Part of a small language model's weights.
Size: 9 layers, width 256, 4 heads of 64 (1 for keys and values).
Architecture: LayerNorm before each block, biases, untied embeddings.
MLP neurons of a small language model. Each row is named by its layer, matrix (up: input weights; down: output weights) and neuron, and shows model dimensions 0-255. Each number is 128 + 24 x the weight over its row's rms, rounded and kept within 0 to 255. Numbers have three digits each.
After each neuron's rows, "fires on" lists the tokens most often at its 100 highest values on Wikipedia text that the model never trained on.

L2.up472:082121108122097119137076125107138125143116124146102114129133139131134122116126144101133116116182170123083128151132123126104131166135112137122125134119141144141133104146171157118111162139100119172119123116141123130123132129116138110114150178099097122118154154132110129117135129145121109172126176111126137095159096092143134151094166088122060181112144111128147123123103141077123121181100133147134136126129116125094114143115085129127119079148103152124121132102143147131143128095155164174150125162159170136139123118088139177135095113110123136153134202108127099107106121103134162159125151115122159113132116150127130130116100122126144140172139091180139140090118147067126134144126099189161094093116212123126124175115117077131124102142158134171107141136132150101112105134123117
L2.down472:170155132145160147122186126149100123108155132085154129127130112139134135123130118152167128151076095131137133096156125136134114106134145126125121105103130117119107162107088098125185095126155140093146110147122138119134129134135111128138098102135155128141093129127141142127111145118142169094114085134136113157093152159129119099171082169128187086158121140136102145126145111160134134055162119114140120141131132136152156123140168132153125147094145110145172128157123096124118129164090104108105153094107100130116128121161119076129157124150133116123115051140120140157132139155118119105134111148132109152134143113123139135132169124119116108085114165069126111147147089159139131101136162066093172186128071141138140073135150166133125152110099129091150109122139116151135138104115133
fires on: "ased", "raft", " follow", "ton", " line", " built"

L2.up359:124157128117164118106113160130123123189146119138129083155123127163147104140129131147119147155145077133109088125115097110106103109126110120165068107142156137142100146157118115095150128101127117149117143121184144118117104149136109107114163092126114122116096144169156097141123142123109136136108151124118158096148160134123110126145161100123105127107153118163101106110107090142056120137155112105129126167136119127129138130123152179122073172135096137115071141133165189128163091114129109121113137148111060148086128128119132145072099181123123161130154130150124135137130141150140164162119102147101113130145144108129149093123149117153119098100104128139185114125120138090136135122130096195145095163112136130161119135080133144142091147080132130109139118127156108108121118165125133
L2.down359:117122132147091133161145097129101128081114117113121162125138142091105148102121146122151101121115148130153172131110153156137166161100123104095178177123093133112154121109138135157111136140127131107143126136076116140132147108119132146142110159138137145143160119074104172107108109141134137124154120156127110161111113108136148109111088181138137124139106108080161135141139172106168132118093140166120126083140138132123135127121086099141188096100160105131188113127108069134079175139102150118133124113163200104162123154115104107166149085121135110125119113098117110121115124103126093101137147126142161126119117150120122170136114148103153180154166130131067126144104132148108129159130154065108157094139111106113140123161129111107154118171124142142112129124107128138148137088131133
fires on: "ode", "els", "ctions", "iety", " number", " JP"

L4.up12:091113129144115148110107145131117132085107127160121131099137054101148121056123131087134101117113073154120142103092153104121119142097110100096084186113113121137109128124149143150135143112149149130138135081105204125109103133096124155117116118085134133112093131068124130098112157150143113128121119126134121132152133154136133124097110118072070118123091123120120124128150141132098128137148165119103092100104115095139198160119126113197131153143078137136112162140144166124162147126154146109102148105091113139098140120163118118147130145163134163113134080139075153129159141072124101136135151123140136136141117113159142153111146095127154119126087136135130153116161176125127104119134110136145163110164129141133112089122138117114084139115138114137151118142129131145142148152112124
L4.down12:122151155153142107121175107158149086106109108151116149132123152104117117154100125171113110152121170071152142139123139119101112150132118111098139100164101165111145136124128120131100070128100123107129143158146102104131169104132127144166080132126082110140145102181154110115116162107119112113118141158149115152137128107113150150146138120154162142118170090146106100095144135137116142123078116130123151158097114119109077126112134178091163149134156153124166070133115126129131137125157096100134129126133122154128112102077139146133146103110178129133125105115179132127132198157110137076135141136123128145102154143106144132132131162078116149123149146145110110115143100101142157144158136129105165158122094122110166123121111135172155131084113159109072125117126164104102099080147139
fires on: ")", "4", "3", "U", " and", "ated"

L4.up335:141140122169137105127139132136076126146146139104151134125153115129110144150143127120132133124106105141143150123139126144186156121099127117126148139123107135166130155145112093144101112148133105105089104140162103077133088099190109133141103127129131135121124104107153121105132117110130163161119122125095161129150189115092083162130094111108150139122101154145158107138110133135190115101127159132120130092124123154102134139128113152155087106132114117108131134088174123118161113131168088173134143093113102167172118113117102143123081141068139148108162133125123132073147152175106145088123134107114129135096130103105143157123104109094132121110122115167133171076113147118141122112091147166120140156115104128141138089129078178127129154121188105134120167144071166117108118112119161
L4.down335:088086148063142144139157158115141134168137110146140099120112129102102122141151109121109126171140150149105118144138137124077126140150145128153111130126129128120125107109161162113132128137107173142159132104108182185130155129093156123109135092108151060152154139103148136121128122149082105124096097147149118153130075144147171058109127155135099105116132146107125142146145111142125149149117085123138118162149134118118147114131122121124175134091105129140137115149093132133122150151089138070117105150150138094081145157181123113150163118187119106121100153133130139156100074123130133134126097124139150135137104123155115096156163107153119117178142127107125124181111085111128134119095101110132113127148143125138105190127132116121094103112095112114111094147177121138166133144120102
fires on: "ter", "up", "ion", "1", "out", " season"

L4.up362:128110129142169196106142142095101101128142153105124159126177126123148113157143153103128129126120132092152131140155131115102118128141164120100177105112126186152132177127106118142156128070105145142110148104206115153099131131121148141133128146103132108093150110101114150122124072143137124123142145105165145117164101131127116117146116094126114167112113110147088122124101107166143131154124149124173140137126142091119138156114128166138106087129069201107205111121114126133125138128125114129110140097100111118095106099144132105118095131148117112114114138094118131121057146085109174098126140133110117112125138105157129129124085133132120148134117092158135152112130144109121153113130120181133137109116125107149141110121129125150172116129146102109091137160087171171092128091121104
L4.down362:128084085162120108131089162104122148131151104134145153130082103137102129128132132157183105124151106096108164106141118113149155152112134147110099140126159080134136138134130141133135131101092113134111089119096138136133100153134138070164135110144146132142098194131116164124122128145130107127102128171132139164151138117082102104108116117143126073162151110138145149113122113101103094126162105127086148150145091187145129154145116132119113081161117117123067151105124141154139114119106108154133139151123143160087136132102163156118170130076145086083143134114136166120133161175105141138099120145127157147087194129135107125103185131115132100140126208115139154120111111126143131137114164119143110154132073152143127123120123121140125117177113145146129110130147116118114113124129161
fires on: " career", " class", " work", "duction", " again", " Cent"

L4.up314:147126124119179132135143126124063092156124159128144120144140112111102135122146096112111133142137143097104119148136145126109146134115165115111124144110104079135161172136149139105105122121138138150127141128168163138130109116139124160158095097156138153147126158111156126109131116127143114148119105157162098124131192109135121102163110101088116095129165171066125197136116109135113117116146112143153134120129127126096138119090145127105153135156132113078093100131130140162081159137112111129133161136122111141076145142131133103139168119144106141121137127152153065109137073052095176113127125111089121159148181127092107128112148144112113122057081120146146173144117120147137165119118109113103135161116139103127103144070152144111137162139122155153124125126098146140129130139088137
L4.down314:114119141134116123107124137147198164105132097111128113119102107153156123139116159161203134132146128147123110098115124122149111126153110136114141132108145159132109109125116116152152126132111116129121137130110110130096134135103130101096113143103090097091130118166100123103151149093078132129102141099093141115142074157132109154102147149137144122149127095185140066126126119123151134135132135116144095155152114135152144171179133134142111096130097164189156194109135131107140115132134139119097101131123119149154135102130083150126114109103105126154118140123113162161124153146139117139121137154184138070114094140171120149157124132162144149191174126096124104083136125107094129140123133135110146102138127122122135131215086078134092086123142088101143114130125129125159121111148137
fires on: " gu", "form", "-b", "ase", "g", "-l"

L2.up209:124131122117154135152178103089128125167177148138163095102122125137143135069117130129128135134121113119106106124118134093096103073128102100118156146109158158084105177150093101149126149111143168151127070162127119122126084130143138082079169165130127120145062088148107167089136126118118114153135141123111118123117121143104130134105127117084088151145111083117126172109121097107095126141129155148129121137189145137101148164168162142185119077135119121115110143150139161113130162098118140146122163137139180146091126164142137120123132122117166080166141126097117152144096107160105152132132136137140150121117114112101143135148111137140094133143137142123174134124115130151130177147120112119111123121135132127124161148103147125133091120124141120113082109181147106161086156132131151
L2.down209:109129131136110116107095145169130136108087106126089148135164143132138105179134145122136119117133146140134147132112132141160114197114141142139083147131096131167140112107163172117160103147107079105127167083124164129142181138101151157172114087125147130123174176083138105167137120134114122105128144137164133142167118116126128099154113139145152096110158161117148110159128159151164129139112087125118139139072112130153125104066103125095126153129132140136167103104122076132135095125144121112133118123132077136138128115112121129119110130135118187089108146156104115101161134083108140126121123104127122146153139154178116110108150112105158121106126140114115111156122114101119091100151146111126144143103121147145096129148104125101153178111107128138189130074111145098186109115105098
fires on: "imes", " during", " position", "ford", "|---|\n"

L2.up73:101111103105121132106136123105108135131124111148130124102084133140101152147187138137124073105115149115121151129130133100131139141117119131081196124110102113118119170118165212064130087117134125143116114167153122092150121109101142124143095106131095125116164128078112117142180153133106145127135167150142159152156096149108128110138149141092080138136127142146118177127125086150127125127145135153138143146104110155129142132130131121147114101113115102165131153115132123090108117158102129150165157126153165138140122109106111134176130175120135149107086122145100125142143103109111130116132146116149188139169119124181124155108141112130174138130141159108134132123153114105146109160131131076153062080131140132132144152145137141140132080137095111088125155153147094171144106153123160
L2.down73:149143149149131115167131121170115144122130141112144149121179103116181110115082128127152171136155112152118096110120121159117108121138151124156087129137162149129136089134088063190172147145145123112138143065116139151107138154156102138129169152119157137170122130161149129129119113130158101128114112117102090090124163122164148144094104118139118120137104126124152077128119175095127139142123119115137106115161158103140152159139132132090128135132140146092131098143133145182122129104153138131089095139098079136122105165143130118117122106142118115137199107096146118120121127143132140128125130125119066086117142138096113097157110144100097103131101106135128108120100148150112161110117126185098191176133130128133128113089105120099127177127167131152131132096116157087114132119123092
fires on: "ship", "ward", "ater", " rem", "way", "com"

L2.up293:138146113074141141078131140148078116149148129129124120160116102165128113147117127127154121132148115093102107140145133128142127118097119155121171162083126120133120147107130130149151138104130135169147121092107133146146121160140115121107089109104120121120117095148167095116145083053126173109104153116117153153144118185133139084114187098115122098128112167157111074112156114145144153178122145155157115121145163138155161160177121158170115130085103167142149119103094124110114121092154123132130138128150161120130105113133170131166122114128124147136143074118133159092073105103155137128131104139091070109119117147138132113102180145106124110110132143170126102121159141152077129128082086129130118140082137090125118129116136135168136088111134141126110127105137137113102134124143135
L2.down293:128133167185142110166155105112168136101118133130148145136141143118117135128147137130121120108108144140133145150143134083121142150125130127109096081169124152148128105150139108087120104158124145098112143133175134093107136082111141127168147146151128128115152145079104159129103154164153087126155079131127095105145141050114124142138075166129150165108140077120144168138093130110104133096140106106119116137117085119101074085070106102106130159152179111101111149162140146142139128163106095121103103133134086123151134147127096117097134138117138125104135163142138103164146158142092119118135146122160179131126111113146105142150057127153111131159102112112146152099107161089138119125147171121112136136168103164120122136151137148083128150161110120153149121160113138134143126121137113
fires on: "-", "ract", " city", " Can", " Canada"

L2.up71:140103150155150139120126153161119166118123140117148114092140136100142089116121120153140127133103098161079114138139136091082157113097126126147072124094130139189125108122149139083132117113159148153161163134101131120111109118137123132127160146122129106101142124150140094113106141109141099104129129155143144142083168126152111110131065118106145096108098191142151071110117159113127121174084164138175129176159133124082158147117161121161146187143115101131142103102119151090093126101136135136120123149153149155130114163165149180135104143116174107160150128106144106105118143123147084100112132163131164123133153131157114111101114141111121129128141159095127099162133130119099145159131138164144143143108088126141098178144153148134167121099151127104121106116107091151134143159107151
L2.down71:132159112110085093140133099118147098131138126129109127182117133145096143159143135105168123130169168100164121119115115181167103148154118130115164125149138126078141144132114138169118152134115094108069102110147119149144144122125126131126106113130127136164117130117125147148150102161102170161114146109113127136166096139099142120129177153140105170136172075106110189136155100156135156090187104116075142083093108134178132083124102131108129089120136164122115159167142115195164128158097147115126126151119100103129141096070109096104115127147073127096116130155109158147145102124121169140140111097127092136120123116113152161150145135136136138125116104154122141102102129135153104110137123098117106118143166118112131091113103126115091132143110154159135136136138146115134104105138120
fires on: " tour", " Year", "ive", "wn", "land"

L2.up338:138147143156126082141117120129189133104115125126093137147143123133125105116102163093114133117153137120115105095126125131149085089156095101146128171113199122107129105139124143089159087129127118135142105104083128133125105098143135130154139185147106129162142124117154076143128131153105122129139108139158118123205101142114135121146119098146127137169149138149108130097130158146114132124121103142171114128118128114127119149052115152090164106093104119104140170115131125090124119083106138137091134137142150169087133150127092157132124146137091118136126137104136095086138108098143130090162141137102135145116151111138110138123102103149159106151091132152083130122130179138145135094163110120087143105098157192086117126109126127135144096160113102112080147134122108167077112155139123
L2.down338:129131131099135168128123132119092131147156127130174124117099132111110138137125098148152120131106143107131137154124142106092152156099162154121119087131079137103132164106125128175104162116127144134102125122176109128122133134110121129118145086104147114094103137146111166093140133113174136111100142105101142122059153095140122130125122171112149123106088108108127112151139115103108117134121170121092148125108102124095171136211151105160094142157126144148116073154124126158133149150145134131136117114133096078162137072118154109125118103130164134112112109150125168148137153173095111192092141123141136102126081152093146112129164147093113150107142130131184134107119080137093139160087142144147127135168105080156135130151138116129120154088129143152164112140134138117177119108112144
fires on: "ple", "aid", "ool", " most", "uring", "ram"

L4.up140:148152110126127155084157100092091091113105151100103135084114121130137111076207103148135118142144122125097098099127134135094158118129120132072109159112143113132123131121123139143144116112138129152126107079120133128096171114112137163118159171102138141123105130109158098127123162140134120135137097128098168123094157106115111131176181147121106060164086148148152132116078109133099104145151122165126133126130136052133122140106106126145133090134103147115111111122120114139130116082122136129118141147125166164107128121084137170135132153113116141089171153156108105162140115122109147141123129175107145140137136152128156137077159132132120116158089134169137139124132140139112133117126124172099106167145111116123163131148060136146149116083115168128135133159102163138104155107124154
L4.down140:119125126169151116125142162158145158120146121181136105161128104105105134147069127086124154112097119117151169148101130124173086132123107139191140099123092135120136114131136114110146137134093108106116160149145142115164113118142121074149129118129067116150119127149070163132146075121114157123104160142128085137152115168125103163097095081145123188110152128119136124140189126100131165114105107107141130118134148143147169129127181139125144146134110105144159106116154109115115121154109134141159108126097125108126126136129120076122138145153122143166108114111117148102105136137135099097130144111144131116128176109137098140187116134137169154108155132139139140087151118134165143122126112074149125108112131126148100110094155129109075149154160089085147147103133107123119107180156109
fires on: " develop", "9", "aim", "ase", "2"

L2.up202:138140159095168112144127100112133172106101098162115126119125141109140080105102118119137169125116118132142149106145087121103142140067124143130148095108117147136150101138119126125150130103141177128175112119141113130097165130148098060137158152165112127096123148132076126106110126122122139146137117133133106167101146128145102101131115134131141176100119113133162127153154143138104133131114146142133161112135102121113143135166101119129102118134140197154145147111103112147170096107088130118133131131141058103085141137109166093113091117091155146152140152072098159112098120084106092105134138104104110112109149121139135124159192152143130133118147106079119171157156118120139115090131112163133130168153160110170138130159111103145135162106097111171123141136073116123151109126152114
L2.down202:106120076167089130120128151141112079157154154103139124123131117134110168165167129151118069131148122136110090151116163134167119125160108124133111165130128110113100157099141142130133132137113087125085128143109150135162123143093167175112095097095151122149129118132160126115134122113140121112129147117131155089161097133121127167112133116122119075154148135121095132105098103121147142117149093108112099137099132130137136130088160135116154124135109102103103117152169150104087170137165129129128126120119174148175130125157125165133163119142099120102117117199165102154170136157161158142129121147148130150121114144108126141103076084117128111139122159156142079092101129134125139147121139087113133077088117149082105139090117150109138100150165156070142096117174145139115137123105149
fires on: "ful", " along", " began", "On", "rough"

L2.up136:096126145149145123138143175157086142159138142083135128098168140097108132151142125165121182151146121122097149108166079120106149097119136125102091116069124118099125151126119142119112143111142144079137129157159145145136117124125158082112136099109121136100160190128106134130153139136126094144152129117146123108137128135094147101170115125123134111110127146161128174091137095153103133072147141123082162148116132143165115127117116116160104136118092100150134139149178113105144137149126116108147135135175115110174135126115128103127100155149117095051200137123151134107121102152138124135096143142133101101132125112155083163152143122097135114131110088119161138162119126155148173149125102127152116136076092134140131162118095141104168107149134087100166121138122155149125162109150119
L2.down136:154136104137098138121137090105161093088135108180114129144082118146152134093112139085122086115108146131152092152073161111139109146144126143181157145183140157157126105120121107161141116138116105155108120094091128107102142145142086173135115168152144128171109077124146110129111124123108183105117126155096145137129150120159120167087143135133134153146120120101123087171122161114156103179107119119166129128144111111090136134132129146100155110151150135112131107108097148151127117117122135132112123116073149138097113120145119154128141124105132158203071129138089119163112160119109137112159129127133161178115150129111175094075125140146117147109139163138099123092123119112108095108149159135115127100178163127129119100134139133149117147111106130162099132115135085107136104136125147
fires on: "q", "ited", "iving", ".S", "ford"

L2.up31:152136138108127140137094114131134121132115081084119139129124100124096104104126141131106123141105124118111176153076153136179136140167191123129135125110119122099143105142181155104121108134112123151133105142135100142154108143144143104143133153153144125150122120134139153138096133125158124137038137146100112135064160108150101120142130102114143099147185161129155163108121123151140035109107153142137115100108109102119138131155163170115157116096150147146115107075155152120144135099183140095128130073105184136143077132119125079109145135142125135139090093137134140133156117131129157139167184149136147160104141121092178110143147125140132143157115161096090147106148133120110127086149124120124123159151137130143125112113145123145115117137117131140126086115128160134131148119144156
L2.down31:112116130142135113118162155119109137120135150176157112108110156100145133129147113127185128105150122142124072100181109117091126112109077136129142129138134133140103151111105121159152167120159127090146133101127157115120147107116118128119114103108100143086128147119133117112155129106099139122214123127161136123179102165113163123112125183143111157117077095122109105131137134114107223148156128109109127165130144162130151133095100089141098135155110112109144154167122114146116126164082107156140130175152087107120189127108131171137104118112139119111172162126134113129123129123116095121098088127125098083155120123173085166105125125098140119126130088129161117140115116149145119168103145133151150092112132112113139160146120130109136148104148121118147168144118099122131114135104096
fires on: "na", " prov", " only", " life", "====", " prom"

L4.up170:099136128125100114143129167122114097128112099141107181145108141085111092129150183119162108149165153067139145119156117085132163115147102146108117149103156168152143103152102165134155139146150099130157132108145153113131133097133115116109139079137131095142091090115154109121159082138136142113135123165147144108157133129138140185127138145117115125140152132119129121142130130143137103185159122127154147154156111098121153149090125110127119120090091090103155143106127153120133158118108130122096148133122097112145158172116139138146096172125135120143108075126124111084074132145112162092128141135123170123097127140108120137121114053095119135145143103168113133085169112093141093134109103158150112178161103164110139128140086127129134091125165129122101096124149154143135150085111153
L4.down170:156111141121132144096130118136150162161138174108145082110176086144126191123136093125111130133093122147110110139094144152156097158125139118134131099142096089118129173118145091125095139097087167132107108150126105142116108151147138133152096194120126155129158160110097134138089142120122098126120134117127126159077126120128108104136101088148129133112102112128131136117179133137146140092104128153111129112117138144117109107158126135128145081150146142131093085113109073156100089131154155134137129119152136147116134086148124091120157115131117114109161155144119150135139122132117073174125104109127083133180108125171122110144157185150142110117132134101151161151097129177113135097153157125107135087122149107139122119078166138124125183149081104130148154153094118135144146175135114
fires on: " mov", "ject", " join", " develop", " constru"

L2.up13:113092109111151134104117090145132121141113106119125147134116168147119090124115125095138155104128144148126122103114123127131123131079074103107117133157126128099112175159178147137100120138109129124123133119143156090104135104124081070116131147155124094190088145136147142115105143138175136152106149107116117116102144127159102076115124119120146112101097105114107120132128092093106162126117140168111147148125121135116159111106163149184087117139123105127095155179137142169154167167125160131140095123117135128144145120121148098115147125132083097133127151160112108104121096121160159163138164162086104102115135146156096128127197104154126129101102114151106149098107150130079160129114087156162127109134094130147168113107136111134100133123145165167165118146130138113114196129109150
L2.down13:157164153145111121148125160107138116103135158137117115099140109118143149126125120179144095144141102114120157139138137127104122121183160141146119103102123145125130089092089106122175153118169128145134126155102094165169120151138167155136114116086119180054151112123127121151163095132085134115156116145155132143167111126101158154131136148132102132142154132138163142120151168150147092137139093111144110103135132150136102144170094118088160123129137139132144101082116101089107094103125098118119159139156117108134118125138113166117101111130181146132112113100151148157145158126098076111129114116156166138148111130097150121116070156098120141158145122106138101171164109117150089137147152100087115167139160134111088150151118133137139121140083120079092110096125100145145081117151122
fires on: "omin", "me", " design", "X", "raft", " represent"